config.yaml
beta1: 0.9
lr_head: 0.00603
decay_shape: "linear"
MLP neurons of a small language model. Each row is named by its layer, matrix (up: input weights; down: output weights) and neuron, and shows model dimensions 0-191. Each number is 128 + 24 x the weight over its row's rms, rounded and kept within 0 to 255. Numbers have three digits each.
Before each neuron's rows, "fires on" lists the tokens most often at its 100 highest values on Wikipedia text that the model never trained on.

fires on: "\n", "-", ",", " (", "|", "\n\n"
L6.up5:141168122106135167113170106123116101118136100099162087107118159110122130142091147101096148128148185124158110140142149139137148150116172113102171112124117130098149140104121117096124115156171107119124159106169149117124137140061097165130114082147143098107140152138120151094154159163126090152115140110085116132153115143071103133133114127143141126156180175155127136153166111144089117116143179144111114147075126144116165117136137144119091077123165127114144119098130176077137110144137141113110132133127091118153116152162146108128160129131156151109125115148129125099097121155104101108
L6.down5:133125120134174136127116117120134136162136088164136131122179137138135165155120137175140123128177101085131130121171136143135094165158097146130110138125135092076129148167145117148122135109166141136145110138145088135134152089188163121161184138084124130158116122093118143123129099128147122119133091128123166144101175109120139111065147139115154105193125073138145105097122197093079138143122146118146133122107126150163143126134111115161105119152110162125110171123117134108129135164123095157074132114106168135135164151126130135108103093102111146110133114106129143117127130149131116123

fires on: "=", ")"
L5.up1301:154116137157145156089116133137121122124119167153090095153124121135111105167125154136178125097111140129171127123154126127119117104126161083126127086099130090104150147154138139100161148170088103073140117121090148083079086113149136169094179137125085130131076126137137104083151159123128110136151122136134189093151097111097082113130098078107130146134097157154118109108168134112110136109128166127154124160100098113140137124137128104139142112160108172149092134129103172095120160097110163135139141145142096140121125176129159128138114161114137161118126157154139116149136090104144153130
L5.down1301:153126114152121145138102099105125158113136146120109076135066112136159121156153120115171179166142151119140130164140119175139146121147135141133147133130114127070124111105110132144123151181132121137124134162126105095155110106130159135105154122131118122109071107147138124101132132108142131107120102091142130138126073122090135119131126087082100157118123145148132138155155102097104128160163137156143115124124103112148107134125123094147136147109114106107136135148120102111115131124128147120153000136154094139120108161140125137204124126140175187122084131119104153130151128137126123178

fires on: "=", "\n", " ="
L6.up1346:195163112128102162124086143145143117133089121188101139139121128163133150161100159143123106090130147127121145125140092163141100136151142089127134120106102114131103122163149125178137145139136156098174099149127140113184142125113164100145133160151110114149140087110151106129135138115128154124133127109123115094131125085113129124078096129134139167097107141099171147118159100176116164102131138127133113116103110123113129113110163130123119112144139191157095108140098119146091139115141126130108143109198163126128122106141148098121139137107139146154141151087133134165162123148145086106
L6.down1346:133159134127134079130082127078065175096150106121147119127131099103109122118150111127149124161115135139127135153126119133159125115088105148161143140117078096129091163050157115114157141150139084129098151103133131101137119128151096108135106100141150150152078123177126114112079151124163140100162134095153142137125144128133110146157126111116158125121177182149139133121108118105110134164131125101153141131132123124123129110120125121121148145106180110125146091103139138106122138140141106128092080135124097143136123098121076089168157117121100155114110103138116098104066113089148164119

fires on: " is", " (", " |", " had", " with", " was"
L5.up526:101110128103109131096106101115100151111118100103159079143127124121118115091163139140140118126135118071180109118115120078154097130156067126117132124122129165135117136120134109112109112124137155151140115121072108135120172112115131128144143119120121138145093111126177141135095147118103091158171121116132154156123077130136140157156148167122114151125133171129142154159113095183122135121120155133125142155107141127091132139123172142147109152133137137124153121092101131119108117123091123103139127128151126133115125130155149117154159129146152154132132108084117099115169122094178123164
L5.down526:082135134126128158153175150140150099104112112149141144079126121096136142130143144119129138136128079138125111144193126122147136139099124128128136113103118098144121104126132102125122127131138147122118084129140112154124082164166135123126131156101133138143133144159148137094117129085157146129136175142138101141105096126154129139102160127108112124083125075158130121149102160072159124181145076134148097085156126101089097133129125159147116147149085120120111163091101091118154124155143147085117111133146153088144141134136149087117134152154112115143108149100156126131152138139116160131

fires on: " and", " |", " &", "Sh", "\n\n"
L6.up987:153153128102123112125128122149123147104145171177123123134096114121117168145120079114087135065131152145150154164145122112114135098118150152155161088154123116118167083148164116112152114141107131157142051120138157095136148134101127124118093080113130170091136133112127148082105115115134114077121128128094139152102146124158135134158123114145183128131138111142099129108121151120124140153143133151160101146098160107143139130133134152161097122130124153094128165121139136126147094165143110184112142171137142142132110141109153134152135133084111109124105118149091136107093090152133089139
L6.down987:136151137145133101126121144138142108155141069132140139157117145120116165153124173193152134133134145167102129160149125127103150100120091130084137133137124146130139129123107102110122125145126105132143125141132127087146151152135144128141117139118108124120144110157137120116109152100140129134103177147161128149095130113100108114047148128124091098174177117080109170121202109130098127148077157142110134084115129126119125133124139147130145124096143141096145105146128163150090173113138140044146181079094189102108100115179070115160143136139131126126158134119137086092167169190144145097

fires on: ",", " other", "a"
L5.up161:125148140103171151122119127129153129111089154145137139118148120157157130166112124159151151123118162132135132100135105128103120144124126121152157151116186107129148154130133121137157139143146140148098161184123119113113128073151179111148159137117101096143122141133177097151132132096123164104147112110144150129145127169148139110129117121131093147099141129152108089144095174152102072151107110139124099137118104173126125140134167123139121121124153112118102163116152128106145091160126170161102121097130115125151123151118152108141123134126099104156143157130128139150127081119095116180
L5.down161:177116149135115135181129138125105093146170109121123128145138104111079133111132134128142130168105143144129117185148112132101144104143117126157100139155116105152125112118145183127113110153134165137132122063113168126159127112136144140116115140129098132121115134122092111137076121181122165186120132133145150097141115091193114120106086139131150103124146135117145149095138096112138139125137149073089137122121147123139128123130120122123138147129117157066156077126104131147125172106116147107129100146105134077128149101092123159129154118097129159132139103135101129129146159156181158072

fires on: " a", ".", " that", ",", " of", "ity"
L5.up828:088123118079182130155132164125138092150128106125131092162114131107151094127141133139144125124130076132144117117126095191080166126108136187143116131172133172172142119142130129120112105139093094118093139133118108129131145116163138123122132136122180124130125128118113104090169167106100104141113175133120142132142144141143116096162096129150098129116139118131118121118124147082119182153123151130097103147143098151134106122150140118091136159129154114125157156153143158103128106154122152114140133091131124104129119150133123105110148137125149123138091108121140120094136079145127127123
L5.down828:147126094140145172120145130111127091141118170139104178106181090131097119150149134121131102086127160130082081124167122165142131141095173155114068118125162141120130082152141140142116117097132164108162148116122108132118135152109089129102149110144113143160139136140148133170102118133114146097119080114115147136114133095148153124128130127137142105105087148118087124104135132119169146104067094105127099094137107170100156140093124146167095118165098155095135068090126140157147065134141144201114171116113146157117107123126170109126128119072129097141173104125104141130112132154127090156

fires on: "\n", " known", "\n\n", " than", "di"
L3.up1136:151116122134140109163153157146123135074130148118066137111119142129135111134165127100133133149077096118181124158120115116126113143114141135124128127140142123135144131090163106144137138134097162139155123127143142076114177117118127110122139109136142108114114146158137086171167199141138116141113094137097127140141134087117117168136100130148125130112144137128135138145090177144092126160123131156157125127080120097103201128090103146146148144114139108146140133112114135122119087095137099127135117119135155155118123126144141146061139117177160131133123091181113116152141144129123099120
L3.down1136:180144132125085177142111087170140130181126159161130121126103126134128136166115141144146109104185155146099087090179092142140095109098138084094121135092122141115134153125136092127161103149154130151111104082126115163158129143136154126140107170112129102143125115105124150120136118091118161081132178164118121178107147146144132132151132107101121118147115095129149159122101118126100193120120121128136118172163127143124122101122096136104147091142160118119101089102160120112150130168152113110143166123115106106109145135125125140139129106171121132123090151141136125147132075131148151084

fires on: ",", ".", "=", " older"
L5.up137:162095080097131112150136143148122128110132121149160118122101123153078144115178112144134135080094109129138131138139106114138182120140085149109112147155108078117114122116108130141163115147126088167138102109094119169141119097117120128093148104087135129156134181115113118140152121143076166099161127136149105157093151100122121155177073165076190144104110064142095121070126080130117148137123116097145144181160116115120091105127154158149149137127128113120114184110162095107111139121112118084096129165122108123150107157162131135127102138131151096136138121107126105159149164157141144116
L5.down137:130170150066130128119143111142124129145108120115153137148130150101150187131088133113147171146129140092123090166105118150072090141140152106138148107078138140145150126112142161151114132120150120063129138139137131095116165118085108132132150089156087156124127124144144122117140143151146101148115088135155114111136117166138121121107162105172096103151135174126128094159133112117139129163110096171140159113129148136106148134097169093120112134144141135126148094138068161166136132125172165121125161133106142173119127135134127121108137134101123093126139112156130134128128145117125181094

fires on: " and", " to", ",", ".", "%", " but"
L5.up388:134078135114117117177074076115123116121133166149099096127118134132131131162137120166146144111131106069134123126106117151133171099094146172080132115125145153114152115098149121104104122105135127142151180074124115100094103140064101149116069127121095136103100128155136130152128091156123145129140146119122149109132131167132097108158127114124123113163114110123137076116139158139154142130115120133099118132074151144129143146148145163113083096140112100106143125164142095119113114123152138114141144091131139155119102144126151085123153115146108091116111100143090156117095127113162160165
L5.down388:135140170109109134087125123103136143142135162148116151126123129145114145123101109092145183144108121143081172076165101156150144148076165119110146114188112140099121093127089132132121122119092107121142129134099125113151173102146106155154135113149149130126104143156153131114142131106154100106107139164179115148115147117129140091139119123141106129126150133159087126129163120096103087159111132131151138100094109113148118115101111147142135120141084137097153169118111158142109163121155117122170167164137185105126146128077100108169174105109133128125124117159122162105154120135092116110

fires on: "–", " to", "  ", "."
L5.up300:112142126145083107145121100129154085153118103122106167106158106172092104068149156153111125056141136147095130133089110123102123126080130107111154145148106134136127089141114099143162156137147091132100091106135141145134115151097116122133119132118189136128132118156154125160138121102119171128117086119118123132124134155105128138150110137123143125130154137122103144084165104122132152122138156106122103131119149129108126119141141143155170115110092101159139140175095164107130112119130176126118154152125065130123123169122152087109183124129148139113110137105088116139151130127142136150
L5.down300:136083106145088160111185157145135139090127123134171108106138162111119125129092095150127123140133133141189121137107141142146124141147134145106113070145178173126131127136121153127144172086140145163132102155156090117149115109129175166138112132143120127135107124104096154138138134125133100143150136105124127133156111102140064146123131090144156127141133157123127107154125141143085117115106087132140161165156142124149107109094115105086123145128125158119107086122106129143096157162137165127164169086166143140157163151163118145168108108128100137129119114113140113106160099115113159123

fires on: " and", " of", " |", "ed"
L5.up194:111179111124110141116082077138161090107066122122122113148150105107108099140125088084124119140136104134132084117141098158132154119154132098139145104145072129154130147129158158169132115168168136177112107090084157146172134087101161108141120075160107157112104144098158150141124082135132170146146091154111112142090114134126117115111123150137165115136134124164124153094168115131172137085089159123163139163135087114105164096115118133170099144130118158080184101101090143102125103157157118139166120122110127129106123178116137136107126113117111100149114136083098150157097117111133072117
L5.down194:159092154137120159134146155137128154133145136124129123151124123148141178148137167140113126130148148130110131122121105152124087137101057109098122088170125149114130142129129161107134150054106132086148172141164125121126134123108110163128117157101169117150109087118147105112168115120150114114113131126114160177161135097151143089147167141103118141153132141152153126134149147118097147106132067131106101137108120133133144110154114171103136074112128115159151107122180100148122178137144111100061080112116116099130115101136116094119143179119145127127142117159124112118126155114163114097

fires on: ","
L5.up1363:145156148086125155085147140123134119102144133140106124161127091099099129138149121166096136089120141145155141123124123121117140108135176193160181130166138140171116146133133144151135114169110121124090116144166106124118130154114110125176130124113126124100138150133132131116121119082153119155134112091110171097099083101161103097121127109121125148101160103125115187149146097152106099117110148113121086127169150089153143106144170097160182155131159117140138190125131156142125116136144132139116141166109138142102135133139152143113121146135137109123164091150154166156176098106100127178
L5.down1363:155148101163150129153130084136122122095141111137119148145159145148089116171088112072115142144103140153122135110136121128153161117151124100119102147110110141093150135123101127139113130109162146102141085138090116114123093155117120122099139110156144150100113065156145136147108119173147129136131127154147098172130090118149085127144132138147157148179123144141128097113153114127077118116065108092113123173148087146134146118115115155129141116130088119142134083105128109111132155118136131118146219135130108161160136092110162118090126062088101159108121145100111127123093150178134146089

fires on: ".", "\n", " X"
L6.up924:174097149119117130162104157102132127104145088085096114141125124091150113110112150146125142117131143093091148120169158143117111122088139146141163123095132151141115116111132117108126084101135083129110108097128134094095120094119105124108123120116100094077103093134090094106146143136125163162132108112131152106103153133124134098132115097109140156131090158130165146120108132162141080103158131153136148139136150152114137131195128134141079111124129117144167161123137134133165107133148109104119163145142124099154147186133124153102159110159172136101118112107137151104123141112129108175
L6.down924:110160126120112120120146135130119167084124130122117104121146134087083118166146101118146145117146111107170152149128128097141143177156087147125118113140148163127140145134108113107169191156115129152172117165127149139145144142126142121150132125141135201150160126117173095150108140139150118112122128146096134150121150118135074098083126089133137140118095101101124128116133133080131130181151106129118119124118122173163149103092136102148081123116073163081152143095071113148120154107126154119151139099139115138151167077139128149144133146084128174123110120112142168152117129127079131109

fires on: ",", ":", " in", " |", " Al", "\n"
L5.up1450:109146148159098165167096126151140131086137149111122150090112163097164199167155127130132178145110100091158148102122110099111101146167074115127143159092119132159100119110148105124120107104122112136169126123107137108138140139079144095140160141157108153137127145115132091108114176140110132129121119134110181108154156148134139121101147142100107127107146142101144147128128153112096111129112119121127121124139127097155135162115122159132108116121099141158139114103111081114126113103114150141130166139139133115085155112098147109125147163143115110163123117177127148096144120108146116137
L5.down1450:140078126125132125095152143137107117140127161117139121151157125098120149108134141174111084131127096087127124185133123146158169166106125119149135120138141071100097106113137154127132136127105130098139164122188152128133110108128118157138093129138161139146075078125112198131126116147136179151133062117153114108129163123148114140149153132126142130110103087148081146124140091129146116107170128134133103120148201125116091120143152089124129140121151135089141076118136122139134119148150141130124100104062156145139090124124159119139111109113118146123141160124158105139148155115070108107

fires on: ",", ".", ":", "-"
L4.up27:179151136115166163125091165122150102106115126149110151091122087151110184150123101167172124112104124141124127151130114083145151135110104112138122184135110146106112121100136123145175122099163087136136102093127153148116112106131125161129134158115137102103148137168111130136162116081120146116157104172095142139123152083085146121112127121089111127172141136099148117160140091154091145109094141086061167143167108105129093117186091118111119132149167099122134117133145103145141129147142121130133146117150131094123154112158141103134174163182103156185137122137151119127114117109150128111
L4.down27:075163118141109132130186145138127141133140129094158134141144148123141096112131128119113124142142129056106113102122110138140133130152133166098107100096138137078157137155131106132095170118102116128130101142114070079144114100129149123095111141119102159127094155143124083125066133174135109098108125107193092140112127129148144135150110131161133123125108146173132080119081149134121124134119134116136129113141136129127176101090158166135079136124133150109123130179142156100077161142112130129127177139130089158144103162125126141129109129089144129071166142112137111132120128141094130132

fires on: ".", "=", ",", " |", ")", "\""
L5.up563:147118144156155141117092139140123118085098171165093095157132102126097128146134127144180147097114117126150130145158144141123131097161150123132123098103100066139137109131148152093125144168102098098126107148089134084097082089156162179111183128127098129121095142114144103111144147129111112129151133117134129110151102116087109113132071105108117142135127149170154149141156143141122127107147151122145124169125064114134168165143153100145116088151122177125079140143114141115115110093139152104164089163140092121133115189129165155152110149135125170120137148166116120143154099079143132136
L5.down563:132120119169129158114092127104128143121153134144117100131117101124140135159155130123147177165146161107160120166176097134129153101139135121128126139149087098063114108129122116150130159169128125133120149166139114071137128121137174146133157107141113113129083147119109124104149141104147136131146079124113138129105097127097105147155132118065102155123131113127126140138133116097102134146164141163124108113136110133140114169125135100142125145088093121125128139134115131119101138099122117091146000123166126126117104146113112130205142108136154166134091127101134147113191113118106158157

fires on: ".", " of", " medal", "°", " |", "na"
L3.up8:066142124130111105077109176116128129133128106150142091153114079156159086140109127146153148124091099117110119125103086190121101162154127130148110123116114158156138127133131112144188135119135112166089104124138130126134115132125096153148145120138112148089123180133094122126167144125107148082165106077126112150142094145147166149119143134128132114081163164127186105150117109167145138159152140155145137137153149142114166106131135125129108102100162112119129116139147162130130139121140129143146131081075155122105137145122130130119153121118179143071118112161099107157124176164108132155
L3.down8:157129112101151122155161131201149095119124144127091161126166129142151148129134150098138114107143156122132173141114167079076154107111129096154126181149131084093118165127110137160140149164176158117180131118123097135098132119142110167122141160096099083136118135141132129127109143132126112111103157110141130092169116128128115159128129133173114177162101097140089126162135149152177117117087171105107124100129118119138116140127134170109154155146115136127111085155117112116141141146132132102121096122125108120129154127145103119132126129117090123118170112130133128125128103131124117105

fires on: ",", " |", ";"
L5.up317:091127171077117138110086102183107146112127123121133096157096129129137073103086128119089135136134096109150102067115128129130078177130136106125134122133123153139162113110187118153132117169107129170079079134117121136133130110129111118151120132150114089104114134123136109127164149174116134128120121139135144096125114145103104129086115160134170146131123130143128132139106114156116135103123137097106143102151130135160148136169113146121119115159150116105137150120119119134172180137147119122127198145103101149090140115109125073127152075112147107082121126166115134135101144135108139116
L5.down317:125155099139160175134162127109105129130140116170125158125178150125074133172170094099115093072093087121129135144125111141114136134139133121094153144141126133120136105142089102112149114121125132123174080085171111131128168108127098121091145125176161147146088099118138128119146116118130135159131110116067097148136150102139123103106128112162130109154108109124131101138155135113159160116110113132132126134100087140147174136148099147119138121098106161128126101120149123134130077155122135131111092135174129155139087119135165113130120150150148173133135109110119142107136113128155168098

fires on: ",", "\n\n", " as"
L6.up446:123110177106117157110102137160132076119134121187154139144063131085174138138117119114162146156134070126123145160164101097085121104079109146105165146115164079109130137145136109101150090166123152117167165123144069151112116119119114125076094158152107099149145157118132156104165150107125151144102145131094151124117155085131142168111123119096096134134159168080115106084128109142126101150116176119131110101164124144113106165112179153100139093143132163135106149127108112135141124147092158170119109144157138136129170121111132127154119165141086134151127125120148088116134133115109123187
L6.down446:133130107105152150132133147139152135109141166120082124116137097125057103116160155126120140137139149095130111134145136135153128172150148079099086161107111143119152107158143125137153153133130127113093139098104186118134177079149145107185125138115158147131103141167114151125116113134100165123100092134163103139148137119107128106092153111162167125135114123147141112150164101095106155131144124157104155172121157087160119138180115099101139131095105128094138101158130136170110090119095155131122072167127156080153084144127096157141158101107166156108115171110109131139145126109141153128

fires on: "–", " to", ".", " (", "+", "wa"
L3.up1240:119122147127135118155120122149093115122097146086114128151139136159177146092080164132130144161108148093103134175094171118117116096112172154178145109156143138124105090141136162141133128117125112115136114116155119075124157161092106109139116151143126090111109113129116124108125074140116119111097107122175158136145132098114154122117150124092112116147172146116148110105130101146075141124127144118154141123132134101172092165092147122139099151126146160174108143148143150113148098126118132159122148110162124114089138143117115145126139112093094111134107157121142140112139093116138097113
L3.down1240:142123116132117140097113122116130113094141148170105175130151116128077133133162123115164130107188110172164107090127102126171123128107058139065110153130144111117111132108094132120158171154161125120100110127101163178147090096151157131122133154090133153129126127167153105155135160127123155140177182131078116117133138115174129129105160163112147140131115097113183174132105128153132097149130109136144116142152125139125126087140158097088146113118129134139121117120118104117148132107109133113120167103075136114136147112131123076122092141170162150110171109123140109102109085167123118143

fires on: ","
L5.up421:119183120099128150095100097160141121135106142143121103183098154147140164139071121145122122129080087143171133131144159105098136099133125140135157127117120108098166091160116113103135101122134184171096102108085147111132128140119125119137106129154130133140141176118110136134162141095053153122156148124098119087124073138149090101094116111135078151139099152161176146115120114157133137122160147112109163128126132149125124153112109134072147118112116126160129125141095115118129157101081127118127136169157124158108111154121111100101144102153148078117066132103127118153152093147128111162
L5.down421:117103130154157165140190154077138104101107096121126126118150108103091135122127165113148149109172082088145089126147145153133071144175133133115117157091116127140138129083176118120126118128126106093156125123122118127131112124144164160121148127111129124116128083110128109117090163124135135155104103152176135164115171122105139164194127149113142125127166148146129130135112136107104170146118106149125117170115118130121080153173163160150111118081109128126143179101161125130123142158119126121130075112113154097142099085137128125142149166112099183130173114152135103095133123117144178104

fires on: " first", "tic", "let", "L", " every", "h"
L3.up942:151193140087166136148163111130111122159146137127125143150136135118105129155157112158142148156119110103148087161091161137127123110100112112173098105120153070116121132142105148085120148083101143156128103101120121100099105157136098133155136132128150138127160112158108132132129091178150153117131116179169104150132133117143116105165133101151142118137053151101098149160153118131129122140143137144166100100121123106134110116145102118155146155168126092105135162127119129084098140100127157119144118104104110129136096113132089097085142158152134111116134094143102154152120078087150099133
L3.down942:119098124126084100136081099105149157141134117161136131142105121131168119132139152089124143093143145147152165109155143095168135154135111150093129132107105176108111130136159108124147123169112127137131131144136078138160133112143152088106122124114108090176126139094133096112116159119142095138099167080099168125134128108135138122122100121122120123180164124124119127084088128119081149123114162103101167183118131144088119147139174165124153122087112161111144110148130088149163145149124110139126091175174122107140156144135165127171117068130133138142117163105109116114105169175155171114

fires on: " and", ")", "h"
L6.up114:131129109148150158129095162121155056153133146131164168163084147103083111180182104117093136138088089123157144130161097104140112124150197156112108125089097170128092176111089109157151111143097156141134116113096117139143124104108109085148136084106110135112146097114130125131148132110137154092174087157147107150103080157156107127121108126121076154133106078127133155128141093133106129132135145138154126151131139102101144105131132179090164136118151107125112150111103167109105120151132189138120156088121139134145104103127181112120136145127129190129160156163108113101155115137145180077
L6.down114:172148131162091099148138112102066181166138124125128106110135098158150149145109145105140150139115129138092069127110097130131116168148064108112123174180141090116201132125149149137092103135117073147114155145132128083111097144156147176123104133107121152104104137139122129132137067137108142140119127121125134120142124160137146117144159130107134129134137174108111111132125106160142109158152133111161142148129109111157149074156139117172090110105082089117160161141120113148130165121100140140152063122164131108135104160128128104160151084128085054118098069111101111139090131107144141141

fires on: ",", ".", " Total"
L5.up1440:168157158136155130157125150095125083119122099127114138138146136128080159096126112171138130083115141117178163156100138127095136128136149174136150136158152187121115092115104125105131118161160135087109129138137054149097061152116139140115102149122129110124147086099131145130078115084107125135115142153130108139054119137103143164122109117086098145128148097140125153124161140146087122113096137117098131138095140112158128131138194161123170141131153119149135150113176142126157130137105169134130130136135146130138100155102128139126145130144096146113145187123132085131175090107121125138
L5.down1440:149089093163139145096139161141114155118156132143134121148146173111111093122127153110142114169149119131131174106163116123115139152120104096135103119129130173085170145126131142126155140127098081154115159102103162100163138122123102095133165147106128136147130165106126179122150097110147109065114115112127123133132117100115087121108111134157139098129092145146155106173104109107139127148145139147137139124134104120131137087142136110112121147119083166175102096149109112134123148134108092116140196124137109102138127167151138141109145123098123134122083097137104133130099134129116151166

fires on: ",", " are"
L5.up1204:141128123132147144120132114126097112110099146091123118139119139145086112147142117132114148121104184173160119134101123119119107133104152126114120095141124112138125155124150110126117151185092123105095165124153102147119108142139129099156120136101124150074120147139145124122199086104109133149189115165110157131117099142092097115144177118126108148127137128140184138136112146123148113110126157145157081139081095110131170145184160112120163168176144152155122168154136159135123149106125139117134147122103098115115146128122074134099137121178126144115149172164142123164129102149175089144
L5.down1204:138128151129149137115110141174076126135156133116117131152123138145139144147116100095174129108169157140116089097135116119152119149133105117117132169105126152154140124179096157129131101113127122124132100094142146103144157129112078141118165118144133113121162079136128147136122163099146126147094161122103142114114147115116112132104149097161156157099108118148120102099163097130115127167138148078150129133160084140108149095106096096107115120115118105098170109129161150113099114149145124132151098114096101155085151112120181098111169132064125106150110105174103138147119139174166127160

fires on: "\n", " |", "."
L5.up392:107098149101153134129090109129127096105131136135115149147134123124176102105108116133097081150137103168141124120133155108096116128142132160113141168171181152130141114119133125174142138167116135129109101102098138138122144147132106095084136123119100114125120172140068153138123139104123129184109169113103158144132143137139120143132118121083155135137119112098118116110087145152117130107137121116125125124138104121092204136119115147146149134130112113058116133129147115142141117188090157116170133175093097132101176121165134090111090120120124125141131142132133100166169114146111088090
L5.down392:129145140128116113109126177156134132093113146181175125116159134099112095121152140136135144090163124144155104131151154143155127115115125127127132112113116061107135086113113088134119096122128140113146097099123125120126146096111147149098103113108169131121096124097157121097158087136094110131162137150100099114097182151116123153105143098091090083140060112103137137128129136125189134154120185161169187120145166137110092154143133139145108091165102104153125128132125138132108115082172126135111130140122113158105134170097150126138160122156119104127135137161118125154084134137126131101

fires on: "=", " race", " Island", " Formula", "V", "x"
L3.up914:108154135092118154133111110164104089099090116119134120148102123088086171094100129122133124132109152103140145122139096139146131116138128164114071158124125125116104143148154117092156159161132157111152133123071085155200138141123153115157139140110108148149080140120139129132121114137114111175121113165149153120100186082108112154105093108118112144117073100099122107090110146157134121067083144110106133129170143076128106131087132159137137096149147161111121138113119116133144088132171150135102103106129158169183106120120163120105128117124145096165173101117142161123140130168185133121
L3.down914:160104137129120103121132098136107147152095135091150114097128144135173110174137125116119122115154110150107131131106118115117111166131131106130122102129107109139166129130122127151120139111113103126127172119111156077078140115107134182127116127118115138139175171160107106151119120125108145072132141098122146107137066144149138129158132156140139147154165206163098128133148123122134147145178144118127122136085103131122105124126137105151117170177128105172141096136134135116086166177124093108132172153118079113080129140146152116106122121120121142083111147131101080127145132105101141099

fires on: "=", ".", ")", "{", " |", " 2"
L4.up126:109145140115146152156139094149125108132110091144107135125147116117165109143121128109156130136134129163143089122089100169138151172156167137133096137146110122122139146178133132155139141096143173152062131158142116142101120111106116139165117119130088146090141123135134142180125127104110121086140119105102108139144127134103142072122117134111137125112101157134135115125144161116084158098100158155085142127134170145126141114152086092097073156094135093084144148145090119142153140129153115112142115126157146127096117158122148138141117084148126093092110147159106112152147153172137104153
L4.down126:151148132137116119119109133124119154109126124133104104163111140139113099119138187148118097119131123107126088171145140102103147134106110130122141116111123168156159119094109113129158083150119146116166099146140144144149135153200139109099140170162137137100067120092120146143167143132136161138152167122151130142084118112155126171153105123086137131141090122100116085153155121133149117178120127115094100122088110121145125144105123129139149135140110181121180112130172127118130108095123137108141077129113117114172160063113105078122125140120120165149149137093095103160087119120111127095

fires on: "=", " |"
L4.up975:165115150132124112126138122119082141115133156157109108140149144134129168182144174134123142114150087109165119129170154167075136119132148128127114135132068075149138131171147125135105118103151118139146140154101120116129086111137138161129172117098075086085073126140098110136102128154143124128140177148139137123126084113121101120094114074099111132148092144142119126073101057150103153103174119096150163170096121143107147136119126146110165158176129121116133144094126140099126155108140112149162114161145143163118123116157134104134127179124123140090117134132114132153147113117106123118
L4.down975:098146145164114143144094130060121159136114111166146141165113128108134128125123141156172178131141159111127135102128088128159105110125113179131135126131136133121141145117153111140148146175124123134063120144137117103139127098144166118132110106119162146175148130124111137110110157110125168151089094142141177149126142116123122154127126117115131106107142118169139149150122126112135134189112105138119096119078132126097104148138139091140131119089132149145161113099101096150104109078140109101119078096142104125128096112129111092167153118139157137151147106076132134100173111152134113110

fires on: " |", " by", "|", ":", "in"
L6.up804:113148118084137118120095143150139167095136123141103145123195119099166134099090093121132125149134137078148116165114098147130137121138120094136164095146144128123123125152125117115125157149129157118109141082113156112142125146160146145128149109136083120165122146160104095160113112140117130146124116129107140149122125113118119118082101149100125132186120083121123185122111085150137082125184115134098114097148127168171138091152151110129132149139113108131094100116109136120128184122166111093130173111115169100129101159137123058147139119188154101119121124134151116155114141105082115135
L6.down804:161139135135105179124129112114175098114122145132147093151145103130152133112121138122114096102166102111120098163221145124159125127139121143110103124125089120171152116109133112149138095098135123075143109156123123148137109119130157125118104134135118176108127125129146137131148133099103154118117145142107139138171089105141120150159110123122142142169163163136142137137133158104130154153128118127153141203156109150147125165182114135126121110154075134131145114124136167171127106102116134104105000122109075128137152107097165132112155137130176148148111150093151102059132096107116120118

fires on: "="
L3.up1124:139150123147142125102117122142158137115116144140118113120125094136167129166129172133145160164147142096156107138136101135112114132135132104134094097161116110102130134196153144172092160139103145090133125150132115086131134105133176132163134115129072132121116121071114112138144133131097128150133170135132159116127092147090125111122141110164134138091167199123150147155142099128088095123133133128135129139128133135157129129082179092160131106151114149085083120108111147108121151127150097158121115136124119111127140176126134070143143157117116140115067134144120089139138099107128138146
L3.down1124:144138102120127130103101116145142171134135109162124102118133120122152117195163159149160174167124078143157129161157131144098127123169121123131141131178096114123123110118136163130138137134137114134106129117123174059141124092173194134157153113120143122110124129117126115160103133146153154157142097114135126134106070122084114137124157103092102169109113162142143091151121108135050165134146123129147128102106099118149137149148151096134109151112124163111147098102135105077119146092132118123158086182130100130103136124134121114133130126127161174076122126123082126116150130145129134170